{
  "num_hidden_layers": 19,
  "hidden_size": 192,
  "num_attention_heads": 6,
  "num_key_value_heads": 6,
  "head_dim": 32,
  "intermediate_size": 768,
  "vocab_size": 1992,
  "hidden_act": "tanh_gelu",
  "norm": "layernorm",
  "norm_place": "pre",
  "norm_eps": 1e-05,
  "positions": "learned",
  "qk_norm": false,
  "attn_scale": 0.177,
  "bias": "all",
  "tie_word_embeddings": true,
  "parallel_block": false,
  "init": "normal",
  "init_std_qkv": 0.0221,
  "init_std_o": 0.00359,
  "init_std_up": 0.0221,
  "init_std_down": 0.00359,
  "optimizer": "ademamix",
  "learning_rate": 0.000547,
  "beta1": 0.9,
  "weight_decay": 0.16,
  "lr_head": 0.00812,
  "max_grad_norm": 1.0,
  "warmup_steps": 212,
  "schedule": "wsd",
  "decay_fraction": 0.648,
  "decay_shape": "linear",
  "final_lr_fraction": 0.0,
  "batch_tokens": 65536,
  "max_seq_len": 512,
  "doc_mask": false,
  "train_tokens": 395000000,
  "max_steps": 6028,
  "dataset": "wikipedia_en"
}
MLP neurons of a small language model. Each row is named by its layer, matrix (down: output weights) and neuron, and shows model dimensions 64-159. Each number is 500 + 25 x the weight over its row's rms, rounded and kept within 0 to 999. Numbers have three digits each.
After each neuron's rows, "fires before" lists the tokens most often just after its 100 highest values on Wikipedia text that the model never trained on. A number after a token or word is its count.

L12.down611:501504553480472515499449497508542479485529519498538498485527526502507460512521489517478462460516518503505519492509462525497496453537536491477523501491511510471512549452508479518549524510501486526479498478496494510516512490544498461497515477506521500484478527510513546506514488498444434470
fires before: " |" 34, "st" 7, ";" 4, " (" 4, " 1" 4, " D" 4

L14.down654:495472488518494492539504508538525503504524509538477504487508530520502470500500471501451528521502492511501483470542522515458507503474508528510497519489472486498487530455479485463514494439512488482507531488526486510525522450535487521542502509492490517528489515498512512495518520514511495522
fires before: " |" 20, "\n" 16, ":" 8, "ec" 5, ")" 5

L9.down743:507498500473493501495525519495515582498493480552549495499540498505518500461500499491456490475524498501476468512533529475500492498483470473476513544509468476514511560504493515488525523537489471518509466451527497500549503467499515501491484487498492531523471408496517526536480558479474506461
fires before: "\n" 35, " He" 10, " The" 6, " His" 4, " D" 4

L5.down199:541530538486485489460478512511495546525458480505514483506492498509499484475531453517461473501549516496533502526452459458471521521490485506506500516456470516435507456509499482453525500433561523498453466470468476512496526519479509511514476494462501544531506513528497515485529493514524491517
fires before: "\n" 35, " =" 7, " and" 5, "ap" 4, "-" 4

L3.down409:533498491515517483485481553430556520492503487474464534485510530515499486500474490523502482502484486497503470487487487541525490477493451524527481496470487481448504524554513502435495502503501508509494538505489504504517526530531509481453509523454482488466561463541478550503541497549537486496
fires before: ":" 43, " |" 13, " (" 10, " –" 6, "ity" 5, "\n" 4

L9.down194:532473512496544519499491504507522558526531540454545541519508478478511515452539443521525519503501501491508521508479465468562510492520481496543503484500467495472498503496522492540517502513467488506496526520448468509485497488517508546458523492472534483463501485500498493530504508467519477483
fires before: "|" 27, "\n" 24, "-" 9

L3.down672:501512543492487468504525529534515514461476499506529479500504511488479500445489458522501522533490498483471563477483484511497505523524517472505526504510501491486520462472502528465516460477474522490495510506508482509505483506546485562452517477425523472493461486532507490481514510486486454481
fires before: "\n" 60

L4.down7:505483491458494509454510515486529531490460487529514468505518553488500505452480499522480460487552497526507481497498472511489522489446498486528477523492534506493501491504499532526491443494552509514491495510488493482531494480478516517533455514484441504502468513498529535503494465512570536514
fires before: "\n" 46, " he" 4

L8.down312:501465488505487497509490559489481520510515508511490496490483509491495504491525488499487511492506488495504486474605479482577527454491482490506493496500505473523509504521492480494509514491512494518482452481458501481516491498500502464493486509500511534441507494491485519499490564576530488507
fires before: "\n" 95

L9.down150:504489509467491520498482526507501465540455491509493478455500518513498499523489450509506469519492521489487516471533512470480516523494492515514489526487502506484542543508507504492492514474515483494479505543487462489554539520506528521485491507441503546516511514511543500515511510549492473495
fires before: " |" 28, " (" 13, ")," 13, ")" 6, "." 5, "\n" 4

L4.down583:487470554518545499470521471528522492534508504509495502508496532463547506480544464510462514485530494468460537478503519487522515514534513468467510475490500485514518519489546492462513523512498506513509474496480471489501503484510461513481494495484510465478504490498497499499498500488463515498
fires before: "\n" 27, "|" 18, " 6" 5, " " 4, " |" 4

L9.down742:494509473442501501549489509499521498513460476511528479517474481504489456506529517490469466513510513481506492527528492509481466531475485507509442491548461517496522461503507527508459471500487508498541495509511461484541517504519492488500480505513513507468497541454539486485518492515555501477
fires before: " |" 25, "," 19, " to" 10, "." 8, " (" 6, " –" 4

L15.down158:517504543534470500489496489507475496467495498477497496534483471533471475497510510488559478473479504480469532514536499530496509500511527519507520556510524546504479538498453542490493524507505520463498512480489510506454459508469546439492478489476543511469485504512499484427554503468489523466
fires before: "0" 12, "3" 11, "9" 11, "4" 10, "2" 9

L4.down116:511515504483460481507489544479485489523492501488501541460457470521470494481502475517530486540525487506478455489476497466519447489490465476497514512463481534472546513515511520496491497466481509542501522479496478458517518487493504479437485493473507507457514518515503477470515535467495463534
fires before: "," 43, " |" 23, "–" 8, ":" 4

L15.down84:498514516522482475523438516475478495529490469492495488506489482540510483482506512531494506494484491467572512508545473475465536522504474483507459498493500506507502461472518496500506489524470548437485483531505551525520497514485492505503504502530512530472476478519512544485478486485548454501
fires before: "." 16, "," 15, " in" 12, " of" 8, " and" 6

L8.down339:502505576502536528510490490521486513494487500465508504488510503487469501520469518483475512467479463481515511529524488511539517487486477476535462532494487508476502466483516529506507514478478478518490445509490504461474506510522483493508497524490457521510493471533508557515482524542470509480
fires before: "\n" 57, " JP" 5, " " 5, " −" 4

L4.down645:520497489496511543500543508511537503521472515545501513511539493508487491442483488532504518521481520517468501495524504488468563520503491506492513491495524500504493480528452531501535473477522567489473493504527509490497471438454496531518494489478491493524480556506492528505530496471522527533
fires before: "|" 65, "-" 15, "|---|---|---|---" 7, "\n" 6

L8.down137:531514512528478504486511531472503498528483482485503478444483475505518501521478493470496515459474509509477511483508529518530502542536583493492515529457511485480487517483508537479487525478500504543482469496501452490452517565520493501455496461488499553487485453501526487494486556484479517498
fires before: ")" 24, " |" 17, " m" 8, "%" 6, "\n" 6, "000" 5

L4.down211:504502486509521465476493432515534537470495493565487470538549531496504475559484479499511497498530479481483498458531498523508486550468470527519481475472504464501487535516514519494480481534527512496505485521509475492492470498548503518510454495535497481528508500457514535521497486479517508498
fires before: " (" 23, " |" 18, "." 16, " m" 4

L9.down235:526492516485479454535498466506496522488519469541495485532478495500505546439511522488526535506491491494482546526509517499545511519515498520484520501482506450512463511510499479496446486475453519532523505488453521486507461518503522428511501509510483528519488485505512529504449494541483464492
fires before: " |" 45, " 0" 10, " " 9, ";" 5

L10.down28:467542545544462510485518502486506516507499459542451496549493489492512487506479498487474514478520494473474546506492502484483532464515497439474496524499498504514458501476535489483536500504489540467468502496505520521499533469484483486532480523451538511485510531527510499473473512505489471480
fires before: " of" 16, "," 12, "." 11, " and" 6, " in" 5

L5.down665:506501538447535525517497545502475497507505497477542502504515461521516515510502476481497482501502489476527516503446501520539521530502520501539527529513483536528508536514480483474507518512463504454491524469457524468529495479490510465516444452475501458468493493533489493517552488469523535503
fires before: "\n" 35, " the" 11, " this" 5, " in" 4

L13.down118:488527470423493518493520560521552537501498488507525458516469466501499537469490494519502485460562542501505485514520459506504513515489468473499542500555471472488511519526512498502537463482508517513494506525505508517514522501467506453533547524510511505488478508493507468483503500517451508534
fires before: "." 46, " |" 19, ":" 5, ";" 5, "\n" 5

L14.down125:438480569487465473488534471513495509466513482462495482511489552439489509524522537478523522477517440508503520551572438511498505488523513465490484468488465509511452509506503524497466476480497469507516454491518505486480537511489518510531550492502492549522511516444514511467502514487500536472
fires before: " |" 44, "," 12, "." 11

L5.down462:477533521491459510463505484507485502530501500515535475481497517513476511459457497475490499493475518529493519508486492494480529489421523493539526530466498479449510525536517525495485470498499509557478541471485464509529481446475522511512490499467508503523474533552526521520509504474519495513
fires before: "-" 40, "\n" 17, "|" 10, " |" 4, "|---|---|---|---" 4

L5.down713:501534498498493541491530532479471519518513507478472504486487484486511535508467464499474456469489486517519495514493463528531500570490518519533507499509502473535511509507539493501503524482447460482517509533507527513508504478524513512472511506537482474516509497512522468471505502523465525481
fires before: ")" 16, ":" 15, "," 13, "s" 8, "." 6

L3.down294:530455457493488535494529529521468494504487458489527507503464455508524494466487498498526547461535509478476534553521483445463494481478495529482519494468507492529541452481533512493538536521459523505511455502531498474490514508518513507489514507511468536505471512501506541521471534503511496465
fires before: " |" 38, " (" 9, "°" 6, "." 6

L3.down598:477510491483459549486466527530510528487499503498512509514506449516543511494500453461538490524553485488498522545515479455495489476511489493475502533535461519516551485514504493476504512537452513492526477491472549483523532477440486533504509512501484515484463476534526515498473535523467494495
fires before: "." 26, "," 14, " |" 13, " and" 6, "ure" 5, " to" 5

L8.down457:533498535489516533498500508544506500517462491481541516486485479450499563509467458490490530507491456495496516542464498504475521499490546499531507547539477498494500500526508539496477530483501475483462521503530474494494506520535494481537480438470542539466453477520491500459480519484459483483
fires before: "\n" 39, "==" 6, "ies" 5, "ing" 4

L10.down351:459512538478468514556531524510529461518504513488472534488522496503486440472497514472540495517473480491521540495521507516509478468457480519496531515526492564492513451513524532510477502475492491508486500508461449522495535489466459478495529498495534529465487511544472485496517522490512443513
fires before: " (" 27, " |" 22, ";" 8

L5.down316:468508486488478509503483524551474482540489499489499490501494536480472515456512479472558495490504494534488486493451521526476440510532513516522531548514494502538492491505486515513486525521480481482477519489504536501493522497515523519466500485513448455515514565510433495520483528484465519533
fires before: "," 31, " 2021" 5, " 18" 4, " 196" 4, "ing" 4, " Q" 4

L4.down741:488478486525495505527491518528467508466511524490495524485496516507488538493485496501484469518555492479512485548503513462502485500490471548492490494493481500517508475483504462523520533495490494501540497555535494503481491480514504505448529482490510499525503483546508505487510527437456470482
fires before: " |" 74

L9.down750:497527487542531489472481443468504461452522480499491513484506518486514548457475468524495514518508486500515504484552531471545514480525487499490494500498498478508485474516508500460540542514488517544488500515500521475480437493448487510518554498493527539515504503472515505567537469498472492506
fires before: "\n" 33, "-" 31, "|" 6

L5.down585:487504504550486522472530482517518530464519511487542505504508473492500520546453462539481522504527514475487469519475527465462504502495484478484497497507531533540471469506499520494495485522484483492492488484502514488525469481441541550485516535454524455538512475482497505495498513483506464448
fires before: ")" 32, ")." 13, "–" 8, ")," 5

L5.down759:517496491487504462499555505530477495533516471482531518504550519495504496556478543487532481498513508495484507495428469463504453537454516457500500454501517527576521489457552481559534479478452521502506488484515531507498498512478480526505494506490463506508474545485491515528506490483534510471
fires before: "." 36, ")" 10, "2" 8, " |" 7, "–" 6, " 11" 5

L13.down236:498524467466488529521511530554542479533534530459529481497514510539498500522520533462446479474550504484467447461479477501504522527499507499500518498482484502496523529525513492499508509507488522507480510508537495543517487473471524486515534498461514494531507537510471484495450489503471489486
fires before: "," 27, "." 19, " |" 8, " to" 7, "s" 6, " he" 5

L3.down418:540539516509452545480494538490512486485498504429553494508479478471523483501495513504536524486536473490516512490451497511502483502464522485498466512465505508509528519500492509493538525480465499546518486501502520497497517488531506504507522509531497500537513480525490480545491500518425467455
fires before: "\n" 28, " " 20, " 0" 5, " S" 4

L3.down746:492504498481468489537456491530530542485518526503510468505490520490502514503547453514489485543496508508484513498520524488484524462463495542485519491481454484472488486477475517515492553451510505483511467504485449513492481522500513523499476513479480541458519498464527487493484489484495530544
fires before: "\n" 78

L5.down164:487465471459533478523467510464493512496545461495494487501492537505480450481547479479502527482499490499486503493468502492547484509509516526594513492531496506481518520490546461549528504467508539499476517519539462490512503522548473537459469495469474478508505552518489504477498504493517546515
fires before: "==" 17, ")" 11, "===" 10, " ==" 9, ":" 9, "\n" 7

L11.down478:517562477513482511500487485529506494509452512493529485515510469519503502508503521507531468496513499472487524526517482489518510472511468489539505519487512495460537476457475522508468472488522496484501530497488519512452486470496489455559463492462498473507507514505500504486497517474507526475
fires before: "0" 34, "1" 18, "2" 9, "s" 6, " 1" 5

L4.down305:468469528522501487509503534517511454533513483509505500513499542492511445507516459496507499501518485484498516552481491493541464522501456513491493467466522515536499519510536519507536555493476529525476499520505486504514502511511500457552509525478461493495530516515460521496474477465492496503
fires before: "\n" 39, " " 14, " |" 5, " 0" 4, " 4" 4

L5.down364:498492514514485522480513518487515525517516483463516491485508491459511493501499508510470488491460473510496483513496541490490515533498461475542570511484508483490492460497516507496503518492486464457457478524432452490524500459468488508480543496507507497510469501521531505486510485509547458536
fires before: "." 17, "," 12, "\n" 11, ")" 10, " and" 9, ")," 9

L15.down378:520470480507521496537508505475475490503498513508460509472505506472516515476508490481454479494555463507498531500434514507510459544547435536525487490509495459495510521500529485520478518495589503528511524477567477500522501493515490507499497494494491496456539507496463511497446522474480517529
fires before: "." 36, "," 17, " and" 12, "'s" 7

L14.down57:452507570542525455490530495501503509496495499520525498508490473498523470511496486496598520496467501469495523492511472512504513503494519540528532480503495419499469511480504500455471499476496456496537495488488500464491510514513516514501501480537498525501487504505497483465510506528504540520
fires before: "," 29, " |" 17, "a" 5, " to" 5, ";" 5, "ath" 4

L5.down197:527505498473471505454491499526463493489517471545511522526496465521502509495504476500497523507454520527476509501504484524499474523498473485539504510556537500517494484512468468511491505557454496478493517495458497505552468495474502466469508523472525518494478521498546499473467504510507456490
fires before: " |" 50, "\n" 21, " " 4

L13.down152:487502515448493503514490513491542504515503492484503481525504467500548521496490519511496490512521486485507530468583457491520538522512553460535529482513501502530439485477473486489472480502510461474488472539529469515542527492473435444537504496472503479514546458493513488480497527533494498475
fires before: "|" 66, "\n" 5, "C" 5

L14.down156:517489547518470474517482503514494488488510479500464523527506488529507516516527481505484500501515518501534506516462492535517474549489546464500517525512477520532494496495480486503524502518519487498430513510521506522485509527485474542469495532492544536474553529516524487469485492471482486507
fires before: "." 26, "," 19, " and" 12, " to" 4, " the" 4, ")" 4

L6.down74:504526500497484494468507477504487515512488501506506523456508470524504484506520549485494524498493508477523524517511499514463468520497519513474518490471527511506487525430537480521469456531484514469495540545470493511513496492531454512545438526538474558518489488478536520498480531478499480475
fires before: " |" 34, "." 11, "+" 5, "7" 5, "aged" 4, "A" 4

L6.down714:484476529448454522470505497503479514505509473502557484481536487545495493501506475503495457493471492535494480526446486507519474516480513491472527515545520520494498486491480505524487550472468530502439495482480519492498485473460486486518503502472471531507490510492504496499536518523500511472
fires before: "\n" 42, " " 12, " |" 5, " 2" 5

L5.down181:480510495493494509510465536467503455547499454497509480473524487536466512543477463518494508499471523534511500510476501511515492523427449463507488525511505507510470538499499507536507514539502513496501533512475502499489517528495505462527508529478477522482506481553538483486517490513480502485
fires before: "\n" 43, " " 14, " L" 4, " G" 4

L4.down288:525499498492516542499510520515500498487426479474500523496508509537457562443481536496482491478505523502540515511477489444494484505498534543527479509480509535458523506496512502539546463479516499500464525529516500493496504450456537520505478495495503461500494527532524495474448489504492515488
fires before: "\n" 41, "-" 12, " to" 7, "ed" 5, "|" 4

L14.down545:452493534520494496467531503526515492484497462457545524496515485476477480518554545569532476509505521465540502506491468528490459520529467471502503511520486518550547489517485513519507519545521508516500492517500511518467491481525506476531529492526504497475500495485516470528493509466488510486
fires before: " |" 80

L5.down297:479476479487487516531460529493522504512498473492525516489526535522507518496496481483484491460501473470503502506496504493507474520487474476519510506502513496530492512535494531462520549485509532517470486508514511510550506478475489498572544522458462489468509529515478537543495488515499469444
fires before: "|" 43, "\n" 28, " " 6, "|---|---|---|---" 5

L5.down574:465500477492489506458490467492489548515490541498518529491521512522479534467505460512454506552497485477477520505514542486498529513509492467504546502509496510499490501532465506470479521495515517496503525479492455498524477470491488543478506485512516478498529542484517492503478534527473451475
fires before: "\n" 36, "-" 28, "|" 10, "es" 4

L3.down448:499474514505479492454470558505459476494479483486490514461477535502463464502491511501524483500522472493492540476492532510454464507480489476493561514492487535525507529499494520526556494499443485490486497465517509500498488489492508540481483522494475497470514494505455486540522516500511543492
fires before: "," 36, " |" 26, "21" 5

L6.down503:460512508512493523524547474515495505525487548480478506493488527489507498523559552524481500471481510498535482512478515464488518476500499458573511497510490486520469482513500545487469474507490469504538479539493524522502528485500454530534440503487509471519477458492512542468544495509475483511
fires before: "0" 32, "1" 18, "3" 6, "2" 5

L8.down676:509469509505499493500480538499468507487501497504485493494492510496504489503520500509481497492511475496506492471607482491599502458504485501511495498502498489506516522490496482484512522485498501492479444491462497448504491507496513477500495501498516516453535495499491505512482570575526492493
fires before: "\n" 93

L8.down47:511486517517495504508491536516469502502499499501473481496470493500496492503534509508482501501492484508499526509609492487605504473500481494491495488507510488490527502491500487487513508488479494499484451486457518411511508477483515466507465520499504493470534487487476499501493588559508498515
fires before: "\n" 89, "-" 8

L9.down123:477478513494504515515527498507504510522468475499462469490534500508469521455494428523498520448530494465442494522470505497498482535514484493539471507540506519559496536494548492507502519544498485499534509483492502475504492465525524505474509483483518477476521518515482490482472504472486510520
fires before: "," 64, " he" 8, "s" 4

L8.down765:514438520473539497518471486472481502543531460535473497495469511469553499494507512520461532492538474466530524471527474494520492525483505537478432545456517505503502488515485516483502516489494519493474482519492512479508515490499484461525466516491529524487485495489522508500538479541511502471
fires before: "\n" 43, " " 7, "i" 5, "a" 4, " |" 4

L9.down641:531534484453525517512471517526512552461518489484499541466488509501504472481507483511443481453535507497515485532484497455519516505488492511444558442519478538534495514481504533488512520510462484526465507480520550507538504497437505515496521478496516465505519480517463505502514515496518547527
fires before: "-" 56, "\n" 14, " in" 5, " for" 4

L4.down205:481534465499477552534532501534511472459459508500535516474499499499542470488517505487552557536519521492487507505502477490515485519519510482491519522451532506519502491459514519537505499510443507503523502509494501493497496490515471487493533474530493502541468510515509488498496517477486503462
fires before: "\n" 31, " " 20, " |" 7

L12.down387:505472478496549492468463492532495497498527487507473510514496481499503477528476475501477487449503515501502478548484502495496470455550501503523481498560527490511465495481469516495484538488503466493503505535530468494460466474510527511485482515514491510483489505506518449510500535480487486477
fires before: " |" 54, "re" 6

L13.down544:498473500484538452483476477500509514507520528532419494520518484524454503503493465566475489530521505474507524496473441491527501504557469521508489511505523520522504518530525504496464479495465457491442516506490522475523485494486454523478493473463519512515535524456465517496499555497459495509
fires before: "|" 56, " to" 6, "ade" 5, "\n" 4

L15.down758:466499550509466518499518477513511517504522476485536514532511528504522465475482475461504496504468518531524511522491482501465496485488470521545518522492512481489481504515493469484522539553537495498470513507479480498487522471449529491526504512479492474484513506515465448518500477506509541511
fires before: "," 27, "ia" 12, " to" 7, "K" 5, "." 4

L8.down593:496481500503497511519512523503481518483501498500478479490491504488499510493522503515471501499488488504509511492601496479596516472499489489513509509511504498509523512498503486509521526505481479509483463470477516422511478498479524480506499516487504532466511508478488484524494587569513519493
fires before: "\n" 92, "-" 5

L13.down548:497477625471525522503514505510490505486521503494502547544528485519532490476473482509459506500503481452517494482521533513549518511478500491532483493490467512515514479483502570494495483486522496502477517525519515507526506492499471495481509479482506518484506396491549503516498506488436475494
fires before: "\n" 21, " The" 10, " F" 5, " He" 5, "5" 5, " \"" 4

L9.down395:496516469552505470486494460506494476468553532490489502468525468481507453505510511486525510462527495491462519492503494496480521517468471491480521511499501534524474550495510483483524493475498519488464502463528502503503471540529506476494485468525496479479528495467506541462560514484486532499
fires before: "6" 11, "4" 11, "3" 10, "5" 10, "8" 10, "0" 9

L14.down129:494481554514520487519475527511501546527444488480506501484498484494499523490525502523509477505452502503518492509543499493461505487486565515504560518488475482492475481486485488491514516495481484494488464542521513517471506472520489477480501521506463508483490505510514517476536485528492513501
fires before: " |" 30, "," 23, "." 18, " and" 5

L14.down232:507525466493512552519493479488483471481528476473480477483496445525475484476493535455499494511508494510528473526461495538478474492493497519472481559529514523462551497529491477457471504554467494518490455507508498513532470498478464508519512556466487492504486559497487524500521463466498511531
fires before: " |" 24, "." 12, "s" 10, "itle" 5, " by" 4

L11.down456:527462478464489521504474465535521491485505437505502480457527494487498483476493479496503528518504498509503442467468517486451455521454490502487503502500483559536520484474528488503468513547504493521516486506542547489493486484544486500487554541472498502504505533483495447462508550498499494477
fires before: "," 61, "." 13, " |" 4

L4.down714:495526510495527525489498514518457461509487496462510480479493456509544468471527517486513546534483568498502564556533494455494501498470518486501565475493511525536563501505441493497489500525465530503491479474462455478494491469512506540504540550541522498472461472534511514512468528488545516495
fires before: " |" 31, "." 17, " m" 7, "2" 5, "\n" 4, ")" 4

L4.down675:480468518505489494488499494432506488522481480503472523491477552492524518507483452482481524488502484511512516516519490503541513529488478528485519474472500485517480500517515536498542590472498508517455482511524468501465483518500505497531521540492475522510532530531500530550506486459461474465
fires before: "\n" 49, "-" 16, " 4" 5

L8.down255:494475531495491531460510534459544494548469521504454487465512509473518495492499468474507500470511458463486500474568512489583501485510480512526499484500509508525494507495511505507534539485474494527471438531477505487492517490495510484513483491517497521479504468489546494522490567536498496495
fires before: "\n" 39, " " 7, "." 5, "–" 4, "," 4

L9.down80:519509484486494468528511510477444494524498494504509522496488478536556488494504502563450474472561516433470492489591486476506498483462473503497533504535504505480505505516457511505522480499475517489469522511550485478491517518474469478488493485486520506495485462470506511500470507507508490529
fires before: "–" 35, " |" 14, "." 12, ";" 7, "," 6, "1" 4

L8.down708:507520503462501477488516484468494517516495498474492514481517462515558504521466458469501515492490508503474486479485507513485475534516495514492512485510541512522564518514542500509513474486496497512549524518495557494492472521478528474523496479493461508472470473471543547539490527500478439481
fires before: "\n" 39, " " 7, "|" 6

L6.down344:510507492490510506507556524496540459486450499500521520450520504523490498454511492483503515526512532522492475509500491517503459490514472517516483522439550476496491517512525497501480517583491490496505541503533479485494492529570478493508470472504512535458504453475508475500494506480499514475
fires before: " |" 31, " 0" 9, ";" 7, "%" 4

L5.down48:477492489511487517535491502492476492463469505476510482461509535487486504479464488505491545487474472518520485506531459433504483524507515505520537466522494493469498467476553512519534537495478540471456515557485454497471489508538548524494493525496449508509508537514506496500481492534507530459
fires before: "\n" 27, " in" 11, ")" 5, ")," 5, " at" 5

L15.down269:538525451486486523489526488511491492516538464483461521532514502514515512515507526463500463506489471499492463498443530498498507503512503495498444517566499454478528487498493514520511505499487497457510529468529474533498503481518494538525541496511512557491497479488500487522489482458482499517
fires before: "ic" 22, "an" 8, "y" 8, "ics" 6, "as" 4, "j" 4

L8.down21:496480515524501504500505544493488520495525516499486491495490513481507505491514494508512495478499490495505510486588477483585534457494473501506491496500493491518499510516484479467488494493502473492490447492460496477509485507510508480503499497497491534434524486492485515500499563572514500501
fires before: "\n" 95

L9.down507:548499483502496462493496471496479496487501493509554546474504517539487482479479502524467530501530517482458513495468467498462449497482482492518501518521487494520510546514510554494517507487503489475464492479513552489534493501479519527494503496529484489473505476486494516471534506489472496538
fires before: "," 53, " |" 10, ";" 9, ":" 5

L6.down11:452478472486505502517485528523542536505479478480489510518501542512502500478498460517472487485517480478535480539496478481510515539483475481493521511500465513514488507538441553454507530491498470495463475508484477503525479484547484499542526513461483524469516509483498506539543523542501509447
fires before: "\n" 91

L5.down27:467521507484488487510500534466467522528482517491483486476526481512526521490508463523451506491543528491519467494562509485508535449455494503515498506474509475512523493515461493518513510538521521557471516463487491488519504498478529535452475489495468496501515562468519540551531547529463491467
fires before: "\n" 38, "The" 10, "-" 9, "In" 5, "S" 4, "P" 4

L12.down220:486499544456457525506497492502487503492480496471471514471498499477493494487507488527424523500509505528473508513520491489489487502507458489507480522516526465514517511520524510518484510537484464478507473448499505516510470476443487568500531490528482563508475470470570500491485495453504484481
fires before: "\n" 34, "|" 17, "ing" 8

L14.down673:451487531486500486463500487450475500491524531472490527501516491524532479508557442489569459476529479512468497514499515485515507508496499527490487463500491548512490463501481536509491487491514480484501449477486520506542506517485487483500484508447473509455542478507518533514521527467494507506
fires before: " |" 16, "3" 9, "1" 9, "2" 7, "6" 6, "4" 5

L5.down109:473494483471505517479521502500560561504513489483518510537528519474509494466527466519439520467507501449536497542551530495508540485516496467531563476510435519546481525488460534461502509508508507519500461481516476496488437493518504521457508504496485525481491499503468487504510512508497503488
fires before: "\n" 29, " He" 12, " In" 9, " The" 8, " She" 6, " D" 5

L11.down725:476479473501484551519531497507520488524461505478509525496487513519454457481468507536487517492488542487486509468473486497554491544458470520497522507478484555499496519498504542497495516504516465526452509521527513489512528522507514520500478492525474494530499521445544498506504488434494538517
fires before: "," 33, "as" 8, "a" 7, " |" 7, "h" 6

L13.down487:540530489501499507497506484492471498469503481496500500509492490514505520479464494463531497511511495507496504505496471477515523484538530505524486464529511527527485510466523490511468505467483540482559515483502513517496519463480525525536492502461482511493511503464508556518479543534501467476
fires before: "\n" 21, "-" 14, ")" 11, "|" 9, "ed" 6, "):" 5

L6.down627:450512478441510487486499527507479491499504460467492516477555504533497463530519504485479474472505509532459442471517480515490451547487496460490503491515485481562501496515510483534504543510505510462480482496489536474528492496500496495521519503495493529458490507519514507488523494471520499467
fires before: " |" 35, "\n" 28, "." 8, " " 7, "–" 5

L9.down373:484498584469496529489479530494516522503506483494526473496477547490470527505481466512472542494532467470463515507448530474537519490468493522521501529529462503475513502537486489465502477487491540528486497479481480485488530503523513544512517515496465520499485445540505498522464511516445508519
fires before: " " 29, "\n" 20, " 1" 6, " 4" 5, " 3" 5

L5.down258:531460512497499497492521514501518521502539502499512485503526484455504521492464471475496555478470503491522488450552512485542519519505450482465469493516488502513505526494406489485520477482530494470458480483484476510495488514486518551494498507543499533451537498427508466507521501516436498533
fires before: "\n" 22, " of" 12, "ations" 6, ")" 6, "(" 4, "," 4

L8.down517:487489528510530501495540466502498482502494496515500496477527484495485523531490486488527472525478500485493527481515496528447487532497493458486542518530523495509485485477478494538502496541459521479514510486504499517451503473497469519514466484508488537506487533523494457522523483469484515460
fires before: " |" 38, "|" 20, "." 6

L4.down579:494488487489478505528495501485498504504534488489513499507534485505493505555496508489473531484533503503508461510488486478499516477474503471494472515478515501506484453519490518502512499505534477482459504512497503512472534474468469472507466438444487502550515478527509515502506524541485481516
fires before: "," 14, "." 13, " and" 11, " in" 11, " to" 4

L14.down586:541480466515461509512509527479501513501475507508478493564500451497555527522488473514515469477521509543466516528502522461483513483544504504542505532542498485490528473516540488501520520497510519532499465470522537524480471479535482490486482490562489508505496493470476541432498485515485466502
fires before: "." 46, "nd" 7, "ith" 4

L5.down255:495479464459515540520520506516504489493496524511546480502502526532534509462471511491529479525514504456462506537535507468472572518501497505497533508521473481490497483480499545448493480502479458516505513476493466499535467459466471486481488508472501482485511523510502519517514526492481499457
fires before: "\n" 36, "and" 7, "it" 7, "id" 6

L9.down404:463462551454480534459486507461526489509506487515537486533498488500527444468495488523447496502490484483479488495465514500464502484489506532499488544491480531549510492499519513485555498536536508477444497506473488491511520515507528482524485471502542468521570468505535520505501524504473524534
fires before: "\n" 38, " |" 11, "\n " 9, " (" 7, "," 4, " is" 4

L15.down554:485524510473505521515459525516491506568518485469508567475459502502473467462479507490498489491520444505515473493490533499505453530507482517508498520441487516497522483465528490491471497479528497492479525558513537530498542510485500529525515501501523508475499525500485508509481484523493464530
fires before: "\n" 31, "," 10, " and" 7, " of" 7, "f" 5, "." 5